python train.py --positions="rope" --init_std_down=0.00152 --doc_mask=true --train_tokens=1013000000
MLP neurons of a small language model. Each row is named by its layer, matrix (up: input weights) and neuron, and shows model dimensions 416-607. Each number is 128 + 24 x the weight over its row's rms, rounded and kept within 0 to 255. Numbers have three digits each.
After each neuron's rows, "fires in" lists the words (lower case) most often at its 100 highest values on Wikipedia text that the model never trained on. A number after a token or word is its count.

L2.up2686:103143107155167165132152090121158101125041122112127120117115081146138126105169129119096152127103117173137135103116100129116153084140113101106156109129151115172129092112094101168134129109142084143150110146143111148150080158154104081140124136096126122101145133154110127137159111091156139154149091093142143114139151178117115153133164109138110145105098088134124102098185123112106119084177091121109136134137097127117114148119119157134146133139108143155112127151115104113132139111074136130099112111115096108103160118142096115110142082138139117099105132125138089163119126154111144157
fires in: "football" 20, "married" 15, "love" 6, "șușman" 5, "rīga" 5

L2.up1757:103091122144129085166163171139115147102107150105084106121128155097119124062127127149102155118130150151154116134132109107145151125099107159147073183155140130107145106145123101101096131147111123134147118109167138133129095099163139159147139117130114103129133124146186148143140114153147131147107117106127142138123127132128117094127132156136140106101160182158099124120148135200160086110079136138135112130118130133132139117159143134130145131135103116104079111170118114141105113139110156126104149121129089126133167172134154115165156089127148101141142153132123121145185161096102094128
fires in: "however" 25, "region" 8, "counter" 6, "davis" 5, "cross" 4, "opportunities" 4

L2.up1285:141150161108092096157140159121106097190136126131162141084093118115114142150120107117114141109168130107161084126125186137135138170128131154160150130123124126105144170108103148099151144143127119108160097112078134101136109105160133116136141118144140136127173126118133113141136131130124126139095120119057143155100131122098164088159143115112147118095148179155079132125137132091162157107140142136128119172184101101158142144167154160083119119133148126100158121083102130138086130117152170122094137089052149118153097136146157145198105117142123096139107110088122098127153134146149086135
fires in: "mm" 12, "thus" 10, "quickly" 10, "long" 10, "bacteriologist" 10, "usually" 4

L2.up725:123131114134184114112129129097126152104141126174118131151113111109139114119156114152152147130124099141096105057134194160108117108152098115110137103090126146141131156129143200097164098169123131159139101170117156179094079159108106143144145122136099140129145145160127138097110147129128091179087136130093123168138096137150132122126117131107173138143168105084164106127121120143119105106097113123153124141126105145135147138144125105161132142134186146092170135103091116098137124102133136096139100148126132148151172165129111158111105130104056111064120180151119171138155139115110122133
fires in: "votes" 15, "debut" 11, "system" 11, "older" 10, "younger" 5, "dynamics" 5

L2.up2374:170144136100099088116120088109115154108132162140101176154156095130118137158117188117154113131131156200157140184105152128109130125140098123137151122110114142129115155152163164092123118168142090148123125114117106115102139074168172115116105147133125106137138108163144130129096098141124080128122135096132133137117140155161126138125147140162162129130153130153109113128157097104153119132118105100118112142147115142091161075109115075119118102137143099107096135119112139123120120168149116111098115145118121087146134106091137136105140180117134134154101139157124129170167091154157133126
fires in: "high" 26, "cp" 13, "similar" 6, "unlike" 4, "degree" 4

L2.up3322:128100135144148128108116128129098130123151143128092137140101143127155112125151110143090126121101118101129146135099143097130111132126139109151092160128117134135172136133168109074131141143113144098158117126098112097185104146117104134148079143163170100170135156102132122090136129089171131078113125109144120125124113141136139128118126089131108095159179113130116181153128123195117110116149096168129130126140182080155161089168145087074138146129141078130107142101110147133168144100147139107113148117119135129115109138104115111132124072150122096094147066099126111109152110091129170122
fires in: "father" 19, "students" 13, "few" 11, "chief" 7, "master" 7, "mother" 5

L2.up544:110100080121125167122135120086114137102163107150126132112124138134124124144120141110097182166143106118128099128100197119124163170125115145145125127120114124110120148151118128130102133128141137146132147132139103167143117118135122121151168124131125158164117118148114094138147163057130148113082180141138099101123132107133102137131173129132147132119136099096160115132103147114124145138174123159134110143107099098136129120077190139136157107131123141097111116108115082116149135124156082074117101110132107141110128149106147127113149125112163093148145134109106155103151145112112144140
fires in: "night" 15, "km" 13, "stand" 8, "later" 7, "dynamics" 5, "duty" 4

L2.up1906:127102112104160111155141142132116109149137108218138115092152111132100122122122116118145139100127090137181146126137117151167133134133157135137145103139168146148141152138132117075135158127145122111122153118132138169103136110141133132111176096137148149138153170145109100097126148098093192118165104134141140100115156106142102145092139098113121138148137120130135143153119102132136103153106128112145107107123150153123057096101077120136134163159164109157116149117120164113124076130120132132143086125136091172158106106061119118106145153156126127125129162137145137130139118117094110118
fires in: "ret" 26, "greene" 14, "race" 10, "timberwolves" 4

L2.up1177:082115128117129120088094151123142137124158146088149145128101136121188189156098164129134122140095129155084122185127197102118147123135108150125088098139156138126097122148118136115135149100078136109123133103135124117093107126150161150143092150161199137134154119129120128105103129090112175143135088112167100090060142143120140111147110138109124114087126128137108119072131095147132108150095137070165153093104119123090123112136088127093107112118115131103152154152147101129065158109104155152183125135156108148072139115139158116120160137144160160156110112148095142143115121146103109152
fires in: "while" 40, "decided" 6, "medical" 6, "digital" 5

L2.up1523:142123112140122075117124163135106092152160154097109133139124111137134166156154133148110154109104126136077160157124101118139132111124116111124130096098165182096103135157121152127085094155075099116131150159146107115140109140112134148129134109100117155169147154140110175089108134165146114107132104130122109085123184178121165126108113137154139120164113098178121124137169123135126105179107101088126110143099139124153107098112076148114150102111132102096133099135170115126111137123067159153162127142116124118128139103155115123131161097123146119156124096136101172130155091146137141156
fires in: "hold" 15, "local" 11, "presence" 6, "commercial" 6, "texas" 6, "fact" 6

L2.up889:148097133151149137126121093143152084156129126130122126110139120139130133137135103126131113150103102117141138162151094143125154146123126179116150162108146121129154062179149159118170116115131156130140149116157141138122156132129175179155124123111096120167137135105186178105105160143128115153136126143115137126154165141094105151129111094109112103124108119141116106122110118162084133100107131106133129131119122125108096153146134101124172119125107121148111131148166159167126074116126137130133090082140122154162169125149131136129141084111143140125132181155088148110121112126140114157
fires in: "returned" 19, "street" 13, "awards" 12, "business" 11, "your" 6, "faculty" 5

L2.up1376:126112078166107139123158121126148099112106157150114136104156159124154097114087148120133135159142119126134126139150118112150118139161123149103178137104112150116115176125133119112154124106142108124102142071115140118116124085124134135136116125135082134104112127097126089153130076119119107144106124168112116114145132105137151160087137118140169132158080138129129148106138111162148142101151073086134133124142173142125153121092110116138087146150099106149142170134108125134121121177159155090113130123150071127116096108127106168138135165107144139127086127133166106169119127077111080113
fires in: "years" 38, "atlas" 7, "regiment" 6, "submarines" 5, "dodge" 4

L2.up2753:091113153129153135145143155132121174125219151134172142120131095107151137092174129136113173137124139134164121154148137164100091100132095133084141156137140142154143090118121138111118161136153137132120147133110119132110131156144106130136153085162149102146162172082138153136120176119139145126074111164067151143126150142171091109121103095094171136108106177130141137078117111126140135172136144150125141135113173128139113110144143125135092090132144124146096133192102126135089124135145091104130118096074122136149120132155105148136145141108092127103155161137137130122152129145134121149
fires in: "sold" 19, "still" 16, "independent" 7, "present" 5, "authors" 4, "sports" 4

L2.up1971:140084125129142146131174133143129126162135094125133171136134122139135152093113145120124131094126155140100117132090119137097111137090110116141126136118087166139095115103116108123118132114105094160080143145121120127169097184098141113131097086144112130135142126102131109139125137133192153165154140119120153139079160189165117085125139119162126129092124119113091107101140078150165147132125156088133138132129090158158142142112137135139130114101186100090090144172162145108152135177104129136149119129126156098182115120173147158146123136159141122123079136116141174195086121147115101102
fires in: "states" 32, "creek" 8, "mathematics" 6, "ita" 4

L2.up3407:085084100121147089099117110126057117141152125111137094140119130171160089129158086100079150119148178093102143137189156120124115165135137158118195105132146088132140159162126165072130138096129144129160121081118133155144088095197144130154156177128093143121135098158117130122170145122158153170142139078198106141162123130118153157132164161114117139161142134140102125071156136145145116103107146108087162147148160088140076125151092087123126128114105101144136154123143127126156103114094073115134106105141125151101156132120152150138131157150162109123116119144137163107183112129110130089
fires in: "president" 16, "josé" 11, "manuel" 8, "jose" 8, "walter" 8

L2.up780:129118125189145136131151174109144134093189141112103130148117137099115163099119129131137126126134128123123127145097162105146142090128120127133165111116104131083175149122110117104113118080105100125120089138146088137124092170191111161151137121126131163142118125118129132134160118145116147132148120125137116198099146132102111133164114117146171098151119134165109136138145109134086125151148129070176141158176149084150152178116133145153150147147099099095129153113127124190133141119140142126134152168134137131086143146104116080151111164090163155136139127114143108149098199149113145116
fires in: "million" 22, "ross" 8, "syria" 7, "mar" 7, "score" 6

L2.up1662:119096139122130095160153117141114118152154113127142143115119192118147161126119098164072141089158182086129107089156122173092111066160147130086099115095148149091143122105149141071121134165097169122084111168104133104079122152090107147125125155105149080154135194145118179140148145106183127150116138140113132130106084130126104083104144064104141123153132130124092147140115151121131097082128119155123105119148151078142127164140157137124119119129163102135110147145105082147135142121122120154128116130148117161124140115146054131124116152125153136143166131156124061130132162140169135120
fires in: "racing" 14, "hockey" 13, "squadrons" 11, "rauxaf" 5, "squad" 5, "aviation" 4

L2.up413:080112166126104118157107139103140113162145145157156122115179123103140125149119136139095150129130167118107109109103178151143084191129141153195117123142094118134113122136138165108084133129154077076116148133102127157162129114138096125134114132114139159134149129112111119115141135125122144122121135140117124132098151173182150139176133131121085115136106149097150123153171148141136129148150139127095105131136119114142139121101155125130148088128138132163132099118117135116129100130100145146143147113111156152163119140120115167115109089130134139150097149130102159109068133106116093179
fires in: "along" 23, "relationship" 6, "entering" 6, "australian" 6, "short" 5, "catanzaro" 4

L2.up3275:151123148131081133101143119117116140117124144166091118131144129119125119156137088108144102135132103151143149164108168103125166110205176123124109162056086201144131128121120124138151086073139126102128114124123133121115132112133135090136106113128108130127080139115149111155144116138134131143135166101133102114143104110149136096121108146154133147143154124101125135121105126115135163153095093128141120149130149119137179103091081117094124118124103134165166144131123087121079075139141107129076122134113093129149113091136110137107078116136138135188175109137136138128160126109126129127
fires in: "history" 14, "late" 12, "christmas" 11, "utc" 9, "japanese" 9, "some" 6

L2.up4025:135109162098118111161133139110162115127138123144107120133123146128140142125112131164184158157138148123050138137120125102149125145121107071172150115163134133127099146085136149169145120105142105143102150107154142105103124103140112126156136134125131154096115079113091152139137065092122095119147139106147101075182156141108134084102122102126117133118151138150134170118140144132147159155126097121141109124115123122105130101144156146117155149133115123137135084169077147144116127171149150117113119084158125160107098172125179148127172133126145151144120149118118123135100104109118088112
fires in: "company" 19, "railroad" 12, "railway" 7, "keep" 4, "standards" 4, "sr" 4

L2.up1132:147096170140065122114141114146121137126086148115148118136150120116144151098141158117144193113089112112124140169146103148134164158126123162148063140112114101103075170091058088130070114106155124128146154103133081110152108166104104119140178121157141066144152169125099117150135091099134120089143151159115142102131130117122111104093131125131135147135137117132084137131181103122111136113091110146113158118124096118132156114115116144117146151142122122123125115113111127129079120118120132139153117122089113100137137153129113139116135095110134081135121107105080088104166061130183139157
fires in: "ground" 17, "stand" 13, "earth" 7, "candidates" 6, "applied" 4, "virginia" 4

L2.up1794:168092147118153138076155112144131147135128124107139141138119166104114122116102098170064147134123093095167131112170139104109107081107118147129154103126141158119153190100140100103132165126123156136121113088128103155120171117175161150145119124085090143150086130071139151143115080113146128129080160126148107119161079114126095142125091121109123118132135141125109128162127186161106148115196103124120119126164146124168126113101138102133121122108168117104140075091101115124122155129165154116132126173171100158111144104124123140084149130151148137151085131146116125138149112120094112106
fires in: "during" 18, "mountain" 9, "camp" 7, "throughout" 6, "african" 5, "base" 5

L2.up1910:129125064126116090112141123087105151108142139129122132093165139092132117145143122138155175109136126134085135126133118177150151149134113104098143139159077147124130100137158160087119156128136093127164056086191133126127128155168107135146180120135166096159139117115131135104135136179129093123095095145139104111156129121132110146134157124149134098177117166126118157092143095126097115119152159113145111125174093126134134132161107141136110115166108143148126107124169135102107128137158148180140105129151154105143135122142118098148162131166130146117115114144093181150161120119127113125
fires in: "based" 19, "label" 13, "transport" 8, "recorded" 5, "dedicated" 4, "established" 4

L2.up1081:109147137137128133166126173134143179114148118145118105102128160134118132125130157136166129133097143178149137120165150131127113080136152116129157159124113166152118135164136130157083127127126168142148137114095167132130166110102156105137156111138143122096096160147141142162139126136166138141101146082058126122115152110144121131165106129130115120123116138119155146063093135099105126176091144124149126124184182129125098146110072100144158148107163108116147152112123146134126125121102112104147111151090121137108156145148106124158097158144108119124122130178114112092113130122150118131
fires in: "education" 13, "lincoln" 11, "north" 10, "ice" 7, "authority" 6, "percentage" 4

L2.up3027:115106173131165139146116139157131144166123095139123136135148094130142100133112097078144146140144155134116139156135121108178118110174134144097071097155130140138133090136103114143120136124127120124170128134136156152095134132160115156165164147149146109160095136110152144118139106154130132132150130186151112099132134103153130130144150140098165136141143133133097103089136093117134097134107124142167123135093125144127194144114143126139144107139115119122134145102131091154147134127157130155145094097119136144159166128104133076073128117123117115140115158133111165139129125124119110113
fires in: "between" 21, "formats" 10, "year" 9, "hills" 6, "because" 5, "dick" 4

L2.up4085:136093172110141138161127137104127114123082144093123151136108141141129116126131135148162164097108133141133130154116132137099152121137119118080119138126118126115111173129162101138116092144082097136118153152148153115078152109096115138177152131143118109099140132113143162099120115090131114093113117128129127095130146147143169126140122072106131126124155139097139119101140128149113106145114103102111133116090102145128107130103153086125152091139119109138124099167123091153137100127124105115091089129108117144113127106118125107142086141109117131175109104133094073135118117103163113120
fires in: "year" 33, "final" 5, "beijing" 5, "route" 5, "problem" 4, "nominated" 4

L2.up1485:167102109106178117163132142165075170162087098130136134123105130140166128107133094166155138147134131121144104130126083162117136091126161101134156094141068112167162123134154129061117111118103133117158138134129171172131099143106135103102161142172111128156139132075137116121154145109115102091135091122114113110137135093164097143155146159095118119090129163179063118079126120181178144116114122107152105135113156087075085094111123105112118178172129109099135125135142097104125105142137133131108121108156101150144079175126109123178108155117122108150118169165098123119107128074137128114
fires in: "used" 26, "considered" 8, "released" 7, "introduced" 6, "acquired" 5